Weights of a small GPT-style language model, trained from scratch on English Wikipedia.
Size: MLP 832 SwiGLU, vocabulary 2602, 21.1M parameters.
Architecture: RMSNorm before each block, untied embeddings, normalized queries and keys.
MLP neurons of a small language model. Each row is named by its layer, matrix (gate and up: input weights) and neuron, and shows model dimensions 48-111. Each number is 200 + 40 x the weight over its row's rms, rounded and kept within 0 to 999. A neuron's up and down rows have the sign that makes its largest values positive.
After each neuron's rows, "fires after" lists the tokens most often just before its 100 highest values on Wikipedia text that the model never trained on. A number after a token or word is its count.

L6.gate47,200,260,232,231,279,171,206,126,205,201,178,165,237,184,220,245,278,160,194,137,207,85,153,250,238,209,216,201,226,203,144,191,213,222,207,203,240,216,170,189,204,225,160,153,187,266,199,186,180,228,183,183,243,217,204,179,273,204,176,232,205,200,101,181
L6.up47,211,213,225,216,248,250,220,203,170,242,220,174,279,36,250,215,245,196,131,195,156,162,199,214,147,212,191,217,250,208,163,178,170,209,223,219,171,225,154,197,205,246,117,227,125,218,173,243,181,228,190,185,255,172,153,244,178,194,212,233,170,196,205,201
fires after: " R" 27, " pop" 9, " p" 8, " St" 5, "y" 5, " to" 5

L9.gate117,209,248,230,252,226,182,150,272,222,207,141,243,208,128,182,187,172,250,263,150,187,185,128,197,206,224,225,145,210,271,240,209,243,177,198,205,185,208,217,176,201,231,223,181,192,180,237,248,255,251,265,217,187,194,199,221,235,152,217,210,273,188,232,158
L9.up117,174,192,227,229,133,133,177,197,209,223,214,214,194,174,274,166,171,190,239,142,243,194,167,254,186,222,268,149,247,178,194,227,191,190,202,223,203,117,212,218,217,180,162,250,187,187,163,222,191,192,255,162,217,195,126,215,181,206,223,254,287,143,236,228
fires after: "," 30, "ed" 9, "201" 5, "owever" 4, " B" 4, "199" 4

L10.gate512,250,306,178,212,240,143,126,252,188,189,134,342,197,122,192,193,217,231,154,136,212,132,140,239,187,179,226,260,156,183,200,217,209,169,231,207,235,236,228,184,204,250,177,240,184,168,215,157,199,169,243,203,225,141,231,219,214,220,222,206,106,260,205,197
L10.up512,249,190,189,200,176,217,205,179,217,314,118,183,142,184,169,190,173,253,225,216,230,195,185,167,194,200,128,275,264,114,250,172,240,222,203,95,182,164,187,145,216,144,188,209,173,206,211,245,211,189,196,162,155,182,237,243,179,191,207,244,242,168,293,231
fires after: " H" 16, " sc" 9, " s" 8, " c" 7, " h" 6, " G" 5

L5.gate82,118,236,133,229,181,177,219,246,222,207,179,159,171,174,158,206,206,182,163,218,217,170,237,211,97,190,291,180,277,248,229,287,224,234,188,149,210,170,189,165,161,196,121,189,143,176,262,309,223,259,181,198,216,260,105,201,214,171,262,190,191,146,192,206
L5.up82,176,223,253,224,268,232,169,259,121,221,204,132,140,202,190,231,144,211,139,173,151,265,222,162,217,207,193,232,237,199,236,157,184,243,172,176,167,230,258,192,276,176,192,207,201,212,252,171,180,214,52,168,244,211,176,207,145,243,216,278,232,215,160,232
fires after: " K" 28, "ac" 8, "k" 6, "in" 6, "g" 6, "oc" 5

L6.gate576,198,263,209,224,275,220,175,198,186,259,195,213,208,188,121,209,216,254,258,194,231,128,244,205,181,202,262,225,220,288,180,251,191,164,259,218,183,207,132,177,202,188,196,138,182,163,197,233,196,213,188,249,131,187,259,175,173,130,199,252,230,167,253,163
L6.up576,190,222,166,192,170,132,166,251,115,255,206,288,168,233,247,140,234,172,179,174,220,175,183,153,219,215,175,192,161,172,258,168,191,187,207,258,183,203,211,202,213,256,117,210,187,192,206,248,160,230,248,209,235,220,169,229,158,190,236,142,112,212,122,242
fires after: " c" 14, " T" 13, "," 11, " ex" 10, " de" 9, " C" 6

L5.gate196,198,176,270,219,195,218,209,208,320,182,195,251,193,228,244,153,239,207,161,308,168,192,264,137,245,231,183,157,199,166,170,265,143,99,277,172,216,201,248,195,206,185,218,292,197,210,223,247,168,177,184,145,149,128,236,211,180,263,225,166,182,225,164,208
L5.up196,164,240,137,179,203,149,202,220,228,179,163,164,243,222,185,215,146,213,188,92,230,179,211,187,151,191,116,206,191,216,162,168,197,174,252,162,220,191,147,199,89,218,185,157,172,196,198,205,150,253,170,200,146,165,231,164,217,175,184,209,152,205,247,170
fires after: " b" 25, " B" 21, "B" 21, "A" 9

L5.gate78,216,214,206,239,205,88,156,224,184,204,246,283,231,187,212,312,145,201,258,141,201,203,271,174,210,167,236,196,159,203,155,157,150,196,160,179,235,190,187,186,217,176,184,227,200,227,196,188,211,251,168,183,180,205,254,241,179,171,303,220,173,171,272,136
L5.up78,157,214,199,232,177,178,169,262,189,210,296,228,248,139,201,293,70,200,230,188,172,203,213,182,257,273,136,214,184,207,226,254,213,248,198,241,170,238,242,169,217,191,184,212,100,225,139,145,244,195,209,178,161,248,214,172,223,225,174,125,148,186,224,124
fires after: " t" 22, " T" 13, " C" 10, " W" 7, " c" 5, " K" 4

L6.gate390,198,218,208,202,249,147,232,178,279,279,268,178,211,197,170,295,183,190,247,132,171,188,186,291,221,142,225,255,200,250,211,178,224,225,161,152,228,205,266,187,284,202,175,138,249,146,251,193,176,197,188,214,297,148,278,174,228,159,203,201,231,186,184,175
L6.up390,240,214,185,226,126,190,229,98,221,203,300,152,211,174,227,224,197,144,192,238,189,129,206,149,175,150,231,232,111,220,184,208,188,262,288,209,205,197,188,148,198,168,192,144,175,160,230,186,154,228,178,159,149,148,252,130,286,237,246,222,242,186,219,160
fires after: " R" 23, " T" 12, "-" 9, "T" 6, " sub" 5

L7.gate593,211,250,213,196,241,257,227,154,191,220,230,220,201,202,248,170,207,199,137,49,221,169,147,166,200,190,181,214,249,177,184,202,246,211,159,236,190,141,199,213,261,229,159,234,204,122,167,215,219,182,194,216,246,156,233,214,148,208,217,204,214,231,173,202
L7.up593,255,120,148,166,217,181,213,148,154,141,246,191,153,186,172,169,194,127,175,212,183,166,219,154,204,215,206,285,203,214,277,182,170,252,240,185,190,214,98,201,233,219,221,209,201,222,200,276,134,197,89,237,222,179,209,200,161,238,170,100,217,181,217,222
fires after: " s" 16, " se" 15, " (" 13, " resp" 7, " l" 5, " ex" 5

L7.gate194,212,189,254,166,189,199,119,195,234,227,173,247,129,223,215,189,234,200,204,157,132,168,208,223,190,189,203,245,117,134,265,238,231,163,206,219,205,208,137,191,220,220,187,153,229,232,245,165,182,194,232,143,126,160,159,153,214,213,184,191,204,178,206,160
L7.up194,216,152,232,213,141,261,204,182,277,131,196,234,185,161,216,171,179,123,170,143,202,183,202,224,167,141,153,264,137,156,259,237,220,174,247,192,209,187,134,131,203,187,216,159,181,258,267,106,227,179,250,253,209,126,178,220,199,212,208,207,216,219,218,156
fires after: " " 27, " of" 11, " in" 9, " (" 9, "ing" 5, " for" 4

L6.gate107,146,212,179,206,162,206,230,160,265,171,165,170,228,201,196,286,213,179,214,193,102,185,163,180,157,126,218,210,254,209,245,159,223,175,200,232,250,201,215,191,275,233,212,255,171,169,131,231,217,167,193,234,220,186,183,155,211,160,168,126,210,194,240,244
L6.up107,296,213,197,204,228,195,173,265,136,263,169,160,267,154,195,179,194,191,241,163,241,160,163,163,221,132,207,181,244,125,210,251,205,268,198,202,206,245,208,167,212,214,236,182,259,205,197,244,76,148,239,156,217,177,239,181,180,219,135,245,198,183,217,195
fires after: " M" 20, " m" 18, " N" 16, " R" 7

L5.gate627,165,237,219,197,185,183,148,224,150,171,168,171,198,157,187,188,214,213,185,169,264,279,278,146,210,168,223,258,229,211,231,215,185,211,181,231,189,149,226,249,223,149,205,173,218,205,231,220,174,174,249,123,192,206,160,236,224,224,175,181,220,196,195,191
L5.up627,268,227,181,212,195,249,196,191,234,239,197,190,195,152,188,155,155,230,188,165,246,178,174,196,145,206,248,208,198,209,206,209,135,194,161,226,191,204,209,228,189,155,200,216,167,182,218,221,215,248,163,196,291,281,142,209,222,219,253,202,308,214,209,196
fires after: " Ch" 15, " C" 11, " c" 9, "ief" 6, " ch" 5, "ch" 5

L5.gate588,179,239,181,259,199,187,215,171,221,180,128,178,142,206,187,194,227,193,173,159,188,131,203,207,206,149,202,233,168,195,197,172,239,234,243,191,269,208,199,264,173,202,329,159,298,206,183,266,188,167,182,204,187,187,171,162,253,159,244,150,165,227,251,182
L5.up588,198,199,186,216,271,198,228,155,162,307,208,103,230,240,204,217,194,284,125,245,209,146,201,148,171,144,198,194,191,223,225,162,171,259,195,176,203,223,214,132,173,180,203,232,236,75,175,148,196,156,200,137,185,153,244,212,181,160,246,209,260,216,307,208
fires after: " h" 24, " g" 15, " H" 9, "H" 8, "is" 5, "ind" 5

L5.gate343,252,158,123,215,262,172,186,160,185,265,214,254,205,245,191,248,215,282,209,187,223,184,205,176,211,234,210,273,162,223,147,189,202,228,216,131,228,174,205,241,213,215,217,184,263,269,119,258,210,192,255,201,182,185,167,143,131,193,208,182,299,186,158,192
L5.up343,223,212,143,215,209,201,230,222,179,214,190,233,231,241,210,199,220,228,201,258,202,195,251,145,221,202,247,256,246,168,215,247,198,134,211,185,212,186,293,254,226,159,193,186,158,149,202,264,186,227,167,134,238,174,139,201,153,230,276,184,210,183,212,216
fires after: " L" 18, " C" 8, " c" 8, " Co" 6, " Leg" 6, " re" 5

L5.gate3,156,204,197,203,192,178,203,202,221,181,153,237,66,222,215,228,174,191,203,234,141,212,143,256,187,167,218,217,241,217,214,206,176,168,226,185,196,155,176,157,224,179,196,209,182,193,166,234,196,223,249,212,231,182,184,179,174,178,178,256,151,185,213,221
L5.up3,167,215,233,186,240,219,223,231,185,167,218,204,215,224,231,282,248,207,229,170,241,182,235,236,172,198,234,183,159,272,195,189,216,207,132,176,205,162,214,264,170,259,163,171,186,214,123,258,220,180,195,220,196,181,181,210,162,194,194,188,165,207,228,203
fires after: " H" 30, " reg" 12, " B" 6, " l" 6, " b" 4, "\n\n" 4

L11.gate501,147,282,248,203,147,147,233,213,257,191,203,146,155,252,221,224,88,176,189,239,220,225,234,226,205,178,262,142,181,251,257,217,195,175,266,184,194,140,218,180,161,203,173,175,214,258,218,203,194,263,176,259,134,198,248,204,244,184,256,194,147,210,214,205
L11.up501,117,149,208,181,212,256,188,191,204,165,149,184,202,123,198,225,225,200,165,221,211,211,222,274,179,243,181,201,215,238,220,173,219,224,109,166,185,166,200,293,184,260,190,177,175,217,199,192,140,241,179,110,202,171,199,260,245,185,157,158,209,216,194,210
fires after: " B" 44, " b" 16, "B" 6, " T" 5

L6.gate284,145,218,252,232,209,258,190,157,245,254,233,179,154,246,170,287,239,131,234,206,151,180,193,251,237,200,178,161,197,229,223,203,211,215,214,204,202,223,205,183,237,212,175,307,231,218,270,169,232,204,173,198,227,177,187,133,221,167,188,128,195,173,200,216
L6.up284,223,254,221,192,217,173,225,197,179,276,184,196,240,208,165,183,164,224,206,213,241,153,141,239,275,214,204,223,274,172,190,208,194,272,194,161,163,144,153,95,215,197,164,265,196,88,175,218,178,157,231,164,160,192,192,174,207,131,182,192,318,233,232,193
fires after: " H" 26, " h" 7, " P" 7, " Pr" 5, " She" 5, "ut" 5

L6.gate220,188,146,227,226,216,213,176,278,145,210,196,222,184,244,238,170,148,218,136,162,228,160,229,158,173,226,187,224,244,219,252,162,240,206,173,148,221,138,236,200,318,195,204,159,206,151,265,226,164,190,116,201,224,225,179,246,149,181,218,227,155,261,227,196
L6.up220,202,168,143,216,209,271,194,214,198,230,192,234,154,170,153,113,231,247,213,183,144,246,283,142,181,188,200,192,205,206,174,230,201,244,180,256,264,123,204,217,211,190,209,193,203,153,256,171,234,147,187,204,230,237,181,166,163,168,245,263,216,166,158,192
fires after: " C" 25, " c" 12, " f" 9, "C" 8, "ount" 6

L11.gate544,220,282,228,176,207,194,148,165,249,180,176,176,238,248,169,304,264,158,219,234,137,258,230,190,207,169,192,237,168,212,263,229,193,172,195,100,198,146,187,133,240,236,276,228,206,141,196,230,298,196,293,209,242,127,256,158,228,213,179,192,169,149,273,239
L11.up544,227,220,179,237,234,219,229,225,175,207,164,195,224,201,215,189,271,180,209,155,196,267,163,221,249,201,176,166,200,136,244,143,190,183,229,182,246,211,239,187,182,226,232,235,243,278,152,230,173,176,209,245,146,190,264,185,187,217,186,213,182,120,274,215
fires after: " |" 15, " Reg" 9, " O" 9, "\n" 7, "born" 6, ")\n" 4

L10.gate346,152,216,118,200,199,160,226,180,246,195,171,259,140,204,202,211,171,168,200,208,208,116,184,241,231,200,245,206,287,224,138,196,194,204,264,169,153,247,197,277,249,167,198,155,214,185,168,206,161,230,219,239,273,103,209,140,186,149,264,160,210,229,245,152
L10.up346,228,177,140,199,211,203,173,208,198,251,188,226,171,251,196,215,211,245,175,215,258,184,183,221,266,216,220,294,173,196,206,121,184,272,257,208,212,183,136,259,219,189,253,143,220,166,179,171,189,145,142,218,177,193,141,198,182,246,190,231,167,161,110,249
fires after: " s" 28, "s" 7, "ist" 7, " S" 5, "==" 5, " l" 5

L5.gate377,199,218,214,206,217,126,260,189,193,240,226,204,216,239,210,222,214,238,198,299,256,231,236,206,97,254,150,144,143,267,188,92,201,197,279,168,180,211,165,191,207,195,200,169,225,228,221,189,230,217,199,207,158,159,207,185,230,250,232,232,184,207,220,163
L5.up377,227,257,179,220,236,222,168,256,175,207,211,227,239,233,230,194,185,149,233,217,261,241,297,196,143,252,224,137,190,229,213,202,187,141,207,161,184,194,256,200,220,187,185,220,186,243,213,251,202,245,241,193,162,167,215,269,192,208,175,257,294,179,145,174
fires after: " C" 42, " c" 17, "er" 5

L5.gate5,205,223,124,209,167,192,193,212,172,194,194,263,223,179,213,188,279,202,193,232,227,228,235,277,223,180,201,220,202,228,208,209,186,193,223,160,148,185,170,205,169,147,187,211,170,146,150,201,184,212,164,162,164,148,210,179,136,241,228,212,240,179,280,180
L5.up5,235,266,161,179,223,149,208,226,254,242,194,169,217,201,244,231,135,182,215,172,211,309,241,221,190,235,171,219,210,174,199,166,116,141,216,165,183,220,163,266,203,205,187,198,173,186,269,209,142,206,188,191,208,306,174,202,236,193,193,100,207,262,261,160
fires after: " L" 22, " con" 9, " l" 7, " Co" 6, " o" 5, " m" 5

L13.gate764,253,315,173,247,135,213,260,240,256,222,215,187,135,233,194,204,179,233,253,221,195,218,197,237,220,209,188,202,159,161,261,254,174,224,182,144,261,207,226,126,173,177,209,187,149,114,205,232,198,239,236,278,134,189,155,211,204,226,214,209,251,133,181,205
L13.up764,243,168,199,237,181,104,195,204,182,153,257,225,197,205,202,144,224,226,146,260,229,268,130,274,142,193,152,155,211,98,212,141,212,201,214,271,238,240,162,216,167,268,175,225,185,208,172,257,183,178,200,117,222,235,225,171,185,233,147,229,219,186,214,247
fires after: "200" 23, "201" 21, "202" 13, "199" 11, "198" 5

L5.gate390,245,170,218,209,236,238,244,168,219,229,175,227,133,210,133,182,256,145,216,182,161,167,131,192,232,165,138,156,209,225,145,160,174,200,149,173,245,207,166,230,250,154,188,130,286,210,179,240,201,166,217,254,238,224,171,200,149,160,295,272,188,169,233,145
L5.up390,188,227,246,191,221,119,234,49,278,167,222,217,209,234,215,185,168,211,283,259,208,143,238,286,181,207,218,120,175,257,276,200,206,151,244,222,221,143,176,165,192,204,198,243,191,238,176,170,201,189,209,176,187,232,160,150,287,149,207,138,255,149,227,191
fires after: " S" 10, " W" 9, " s" 9, "S" 8, "A" 7, " I" 7

L9.gate317,183,231,240,207,220,281,200,229,240,150,106,233,143,167,185,193,230,147,209,145,174,238,191,231,208,156,231,183,203,243,196,235,180,167,289,176,184,233,174,263,214,238,226,155,186,181,221,133,193,164,168,157,167,89,240,106,180,171,111,195,176,187,196,222
L9.up317,207,180,165,264,285,298,212,277,179,223,250,219,278,207,195,228,236,174,183,179,190,227,216,204,170,145,174,219,155,167,202,126,215,201,180,193,209,196,235,133,234,193,230,144,207,122,165,118,173,129,164,113,263,167,223,213,154,197,153,232,283,261,192,241
fires after: "\n" 43, ")\n" 17, ".\n" 10, " |\n" 10

L5.gate89,211,181,142,194,224,268,278,166,151,124,236,181,183,257,186,242,254,171,233,175,235,164,208,255,271,195,198,205,155,243,145,185,200,198,213,180,214,106,227,142,244,234,247,193,199,103,185,177,256,234,235,194,209,152,203,249,148,230,253,200,189,280,244,201
L5.up89,214,185,112,160,272,186,134,182,138,199,141,199,269,200,194,163,183,174,233,187,191,244,204,195,178,186,226,223,183,187,170,177,148,166,147,297,159,191,310,168,156,243,146,297,155,233,183,152,220,122,219,125,186,227,232,267,204,192,235,180,167,209,187,212
fires after: " O" 24, " T" 10, " G" 9, "U" 6, " C" 5, " M" 5

L5.gate484,179,241,142,205,174,132,227,183,198,183,277,231,170,120,236,176,234,226,139,150,220,166,121,157,166,196,190,333,211,218,221,172,210,125,183,179,177,146,223,163,238,150,227,211,178,177,211,223,147,223,225,233,222,180,209,169,188,247,219,210,161,168,227,185
L5.up484,201,182,165,178,121,271,220,270,166,203,174,191,166,247,176,162,257,177,145,177,114,191,193,143,244,169,263,161,109,196,252,221,197,220,172,174,162,237,217,152,186,202,202,148,236,219,199,230,179,179,211,211,201,184,195,277,168,183,181,209,144,231,202,198
fires after: " M" 13, " l" 11, " Cast" 8, " S" 7, " s" 6, " V" 6

L6.gate710,195,183,208,248,242,215,184,271,198,149,229,286,189,173,214,193,220,277,168,206,238,249,206,238,207,191,195,256,207,219,157,232,273,213,145,167,176,144,188,206,141,175,218,235,270,161,257,266,159,197,220,188,122,190,143,277,201,204,150,212,150,183,128,140
L6.up710,195,190,225,226,202,175,215,149,142,236,265,156,183,182,146,190,212,159,260,148,203,191,166,245,165,213,218,210,163,193,219,187,185,135,233,231,265,198,162,198,185,217,217,162,171,229,249,144,144,221,284,146,158,159,182,209,139,178,229,223,157,239,188,259
fires after: " sh" 17, " h" 13, " H" 8, " l" 7, " tem" 7, " took" 6

L5.gate355,242,266,223,217,131,228,243,265,265,197,147,212,167,194,166,225,199,227,264,228,193,182,225,215,184,191,247,164,207,244,235,258,201,178,231,100,237,206,189,198,205,129,240,149,133,100,168,251,213,236,271,189,231,119,237,169,193,153,205,153,187,205,202,208
L5.up355,264,235,199,192,184,242,173,285,198,215,190,231,194,183,183,232,178,232,239,284,228,185,177,164,190,151,267,235,223,224,219,236,260,193,162,151,253,189,234,220,156,161,222,178,130,138,121,300,165,131,219,195,228,165,213,195,176,283,163,194,219,185,216,207
fires after: "201" 19, " c" 14, "202" 9, " sp" 7, " " 7, "199" 6

L6.gate635,203,241,207,243,209,95,159,205,268,195,192,258,224,237,201,259,190,157,174,126,139,163,179,164,250,180,213,161,187,217,173,212,153,226,206,183,248,149,229,301,176,194,238,244,177,207,124,238,122,194,181,204,262,172,251,229,234,219,175,177,290,169,194,239
L6.up635,254,203,196,222,191,179,188,151,162,256,126,217,214,179,150,193,178,66,92,244,163,143,197,211,155,218,213,185,262,251,204,183,178,308,216,204,209,257,210,214,192,169,205,204,145,246,208,224,163,181,187,246,215,166,183,183,194,233,175,204,213,172,192,187
fires after: " m" 20, " S" 16, " M" 13, "S" 6, "il" 5, "um" 4

L13.gate801,262,237,194,208,186,222,217,154,258,215,169,210,177,157,199,257,259,177,184,192,156,319,180,179,120,197,186,188,205,195,187,206,265,169,210,186,270,150,162,230,237,152,212,171,202,193,255,169,258,205,180,229,151,153,255,200,164,98,198,200,152,242,254,218
L13.up801,210,315,145,162,183,196,227,187,197,239,170,209,264,254,220,181,220,218,224,191,185,224,144,160,226,173,176,189,262,118,209,190,264,210,236,227,115,122,281,151,212,202,199,162,217,169,153,149,209,186,217,165,222,264,228,220,173,226,176,208,177,159,158,202
fires after: " " 28, "\n" 27, ")\n" 15, "8" 7, ";\n" 4

L5.gate69,205,246,244,198,266,142,245,162,227,195,160,200,134,211,188,181,199,98,242,166,254,143,165,206,190,172,223,211,206,256,179,166,173,210,163,197,197,186,246,199,202,211,180,171,167,114,158,195,258,193,199,222,256,208,246,237,189,193,191,216,183,176,216,209
L5.up69,209,101,146,206,196,247,207,166,219,190,234,137,227,193,193,184,145,209,235,159,279,143,165,176,153,216,255,199,237,138,209,229,263,185,129,285,178,122,186,210,176,188,164,174,133,170,157,234,171,167,237,149,152,224,181,190,238,161,236,241,172,189,205,234
fires after: " T" 24, "t" 8, " B" 8, " J" 8, "T" 7

L6.gate271,220,217,191,227,226,222,267,254,268,231,190,230,189,205,206,127,272,240,201,181,166,278,189,276,149,244,179,159,211,173,172,202,261,136,182,189,153,159,269,222,109,170,178,240,125,108,168,205,209,205,197,221,187,184,220,196,232,155,227,164,174,181,178,225
L6.up271,202,146,193,186,200,139,174,192,163,136,196,181,174,225,235,164,272,239,227,221,183,235,231,198,116,177,178,159,222,194,158,207,76,220,179,255,171,151,248,241,140,166,196,208,217,181,218,201,262,120,203,179,186,229,251,286,235,195,201,181,197,137,201,137
fires after: " g" 26, " G" 20, " T" 11, " ent" 8, " t" 7, "G" 5

L5.gate728,145,209,223,205,202,171,279,131,209,212,172,299,207,160,149,223,147,194,221,242,191,119,237,136,136,114,223,169,198,236,229,144,184,135,172,225,201,237,238,101,182,183,211,256,142,116,250,168,268,220,148,196,199,164,252,155,212,159,213,136,255,137,253,159
L5.up728,171,216,158,178,179,148,204,202,252,137,223,246,262,137,181,197,186,160,257,242,209,135,222,268,196,200,200,188,208,254,219,173,122,152,172,220,135,187,134,177,267,148,182,239,183,180,178,122,220,194,209,181,196,219,180,179,225,167,250,151,185,131,226,172
fires after: " W" 22, " reg" 12, " l" 6, " g" 6, "-y" 5, "W" 5

L6.gate807,173,173,234,231,284,249,202,168,160,219,209,233,151,172,186,237,188,178,229,207,228,229,196,212,301,189,130,226,199,179,225,214,211,195,149,185,208,261,110,176,182,242,148,174,173,234,166,137,209,142,287,255,263,123,224,230,211,172,286,236,172,109,191,202
L6.up807,188,178,249,188,164,233,162,184,286,193,196,47,210,159,218,225,276,188,188,226,214,187,208,220,214,269,125,178,225,165,166,191,213,200,188,258,184,230,172,261,257,200,160,196,228,244,184,161,178,207,243,154,217,175,163,212,146,199,219,188,182,154,211,244
fires after: " sh" 20, " Sh" 12, " opp" 11, " Th" 7, " Pro" 5, "ff" 5

L6.gate324,232,200,183,219,173,216,169,277,191,199,228,251,172,235,204,162,213,180,290,242,216,235,236,216,238,221,210,217,184,162,195,131,208,203,222,190,266,190,265,197,184,146,196,253,202,234,235,206,209,179,206,149,194,157,211,261,169,236,207,199,229,176,210,147
L6.up324,225,197,153,214,198,254,153,216,210,184,258,214,188,292,242,232,173,189,319,184,230,233,264,222,206,205,200,199,175,169,222,122,167,222,219,234,276,216,248,204,190,257,184,167,214,254,235,145,190,189,262,215,168,184,185,241,195,194,185,154,190,146,189,199
fires after: " C" 16, " s" 13, " h" 12, " H" 8, " c" 8, " S" 6

L11.gate438,214,217,123,168,282,184,242,213,196,216,177,215,140,224,129,231,287,169,195,212,214,179,255,224,222,168,200,148,195,168,173,177,146,214,244,239,223,197,252,223,213,157,275,182,269,191,188,180,225,184,202,254,248,213,226,180,169,169,251,192,202,214,241,194
L11.up438,173,152,223,208,195,208,127,99,165,277,293,183,198,238,269,151,194,208,202,243,138,189,229,217,299,271,163,237,122,210,173,244,131,192,161,226,267,151,200,164,183,184,216,247,192,208,233,160,153,215,219,247,143,241,229,170,220,250,181,206,146,160,224,197
fires after: " s" 22, " S" 18, "S" 6, "s" 5, "os" 4

L12.gate156,208,213,190,259,217,201,209,231,190,188,125,129,149,153,170,240,192,230,231,175,131,221,185,181,214,232,204,167,151,207,187,209,218,115,233,174,287,250,110,237,101,134,202,241,275,154,212,228,190,240,197,175,197,228,221,200,273,151,218,171,332,214,162,178
L12.up156,130,173,255,201,182,180,172,147,141,174,145,183,236,169,206,232,133,197,155,124,211,155,212,188,197,247,136,180,201,156,188,202,168,183,249,137,177,195,186,184,180,230,258,234,185,221,233,216,226,119,203,181,190,223,164,179,186,202,219,200,272,200,242,237
fires after: ":" 34, "." 8, " at" 8, " " 7, "0" 5, "im" 5

L6.gate126,102,199,297,239,238,202,218,201,270,218,230,240,227,175,217,247,220,224,175,209,227,207,197,162,188,215,250,179,183,198,160,239,230,196,280,182,217,172,225,255,194,221,146,228,173,175,251,330,190,218,141,271,208,116,261,193,242,204,186,202,208,235,256,200
L6.up126,231,172,160,196,224,193,339,196,208,239,176,175,229,231,223,197,106,164,217,204,227,143,200,144,175,207,206,236,219,209,298,266,203,195,192,240,272,174,177,245,176,217,262,234,239,223,201,171,174,124,238,183,198,173,183,207,186,138,200,163,191,234,179,155
fires after: " B" 28, "B" 13, " b" 8, " f" 7, "," 6, " G" 4

L11.gate688,242,268,233,167,281,203,222,257,213,265,182,245,184,221,216,226,216,164,206,243,145,118,250,186,294,188,190,181,195,219,213,158,171,207,182,205,239,199,204,244,204,213,240,155,166,178,229,176,227,171,224,249,206,108,182,135,180,76,284,147,209,186,312,114
L11.up688,196,208,164,205,183,182,191,165,214,169,219,244,196,204,242,201,289,250,164,197,204,216,170,186,249,173,208,146,215,143,150,206,192,194,182,184,210,192,130,250,193,155,155,156,152,142,158,269,192,196,211,178,169,133,227,222,180,187,255,163,209,145,198,221
fires after: " as" 12, " S" 11, "ording" 11, "S" 7, " f" 7, " M" 7

L13.gate282,193,224,169,179,185,197,159,223,237,214,114,140,196,209,196,279,132,161,185,185,192,140,180,184,229,189,269,245,171,249,242,250,183,147,223,162,244,179,174,215,194,206,202,158,259,211,251,263,203,248,227,213,180,179,242,239,134,163,192,197,211,230,200,225
L13.up282,178,166,240,223,204,205,220,159,203,192,206,138,129,216,251,292,203,258,218,200,243,128,192,193,139,141,222,181,188,276,213,219,210,225,185,184,217,195,158,180,214,276,207,233,265,245,238,270,161,204,189,218,167,163,194,207,197,203,262,188,248,206,169,225
fires after: " " 41, " (" 7, "5" 6, "." 6, "-" 5

L11.gate697,206,191,239,188,213,207,165,222,158,238,194,287,190,218,209,231,130,222,268,223,183,156,223,233,172,214,166,204,250,154,158,196,235,160,234,203,224,135,248,193,148,193,127,141,197,225,196,211,185,119,202,218,191,135,202,221,166,139,237,198,242,178,218,80
L11.up697,208,224,216,222,265,194,201,196,207,205,179,187,146,222,257,148,149,148,245,177,287,230,186,230,177,222,179,177,175,281,202,192,186,208,212,189,235,108,213,164,133,173,254,266,174,206,214,126,220,227,155,218,183,181,240,216,193,213,237,139,227,147,162,259
fires after: " C" 17, " he" 12, " H" 11, " He" 6, " h" 4, " re" 4

L6.gate636,196,192,178,210,155,217,115,226,179,230,209,235,214,147,188,220,253,228,170,195,151,238,199,221,197,152,214,262,236,202,200,197,208,213,229,174,258,227,170,298,205,277,239,231,206,204,233,226,204,162,200,231,158,191,248,208,235,213,215,216,169,185,221,205
L6.up636,254,175,175,201,170,252,233,255,270,232,220,233,224,131,195,176,178,144,252,141,200,163,291,216,214,227,253,137,95,172,243,218,235,166,246,282,206,137,232,135,226,247,176,233,216,181,196,189,169,157,259,222,157,165,174,163,272,173,233,122,163,173,171,185
fires after: " " 54, " m" 12, " (" 9

L6.gate124,255,214,235,221,219,187,205,174,274,265,193,146,183,178,175,226,186,177,139,177,240,183,271,177,160,186,207,210,191,182,218,149,283,150,241,211,190,204,201,199,181,222,214,225,174,249,170,279,229,204,146,165,182,208,174,193,190,170,170,160,205,187,222,132
L6.up124,155,182,180,236,264,211,212,166,232,236,176,244,207,249,195,180,206,160,187,161,277,196,180,187,185,172,208,189,203,205,154,171,154,192,225,175,133,232,121,236,154,192,178,140,203,240,253,232,148,192,192,159,224,233,192,222,213,167,232,147,244,231,251,155
fires after: " K" 34, "B" 11, " B" 7, " Pr" 6, " W" 4

L11.gate731,256,261,159,177,188,208,291,208,205,210,187,220,190,217,234,218,186,158,218,231,219,207,228,145,191,226,227,186,227,231,167,181,201,133,167,215,250,255,190,221,158,199,248,217,219,246,121,249,186,217,189,190,147,196,230,184,201,260,188,116,204,229,179,135
L11.up731,205,179,173,198,245,128,184,241,203,240,161,220,157,283,177,208,127,238,231,193,237,188,196,179,213,256,269,199,121,196,196,163,191,230,236,181,232,285,109,188,213,103,170,171,203,200,246,202,154,267,169,200,160,191,191,192,256,230,220,229,249,241,264,282
fires after: " M" 21, " K" 11, "B" 10, " m" 5, " b" 5, " f" 4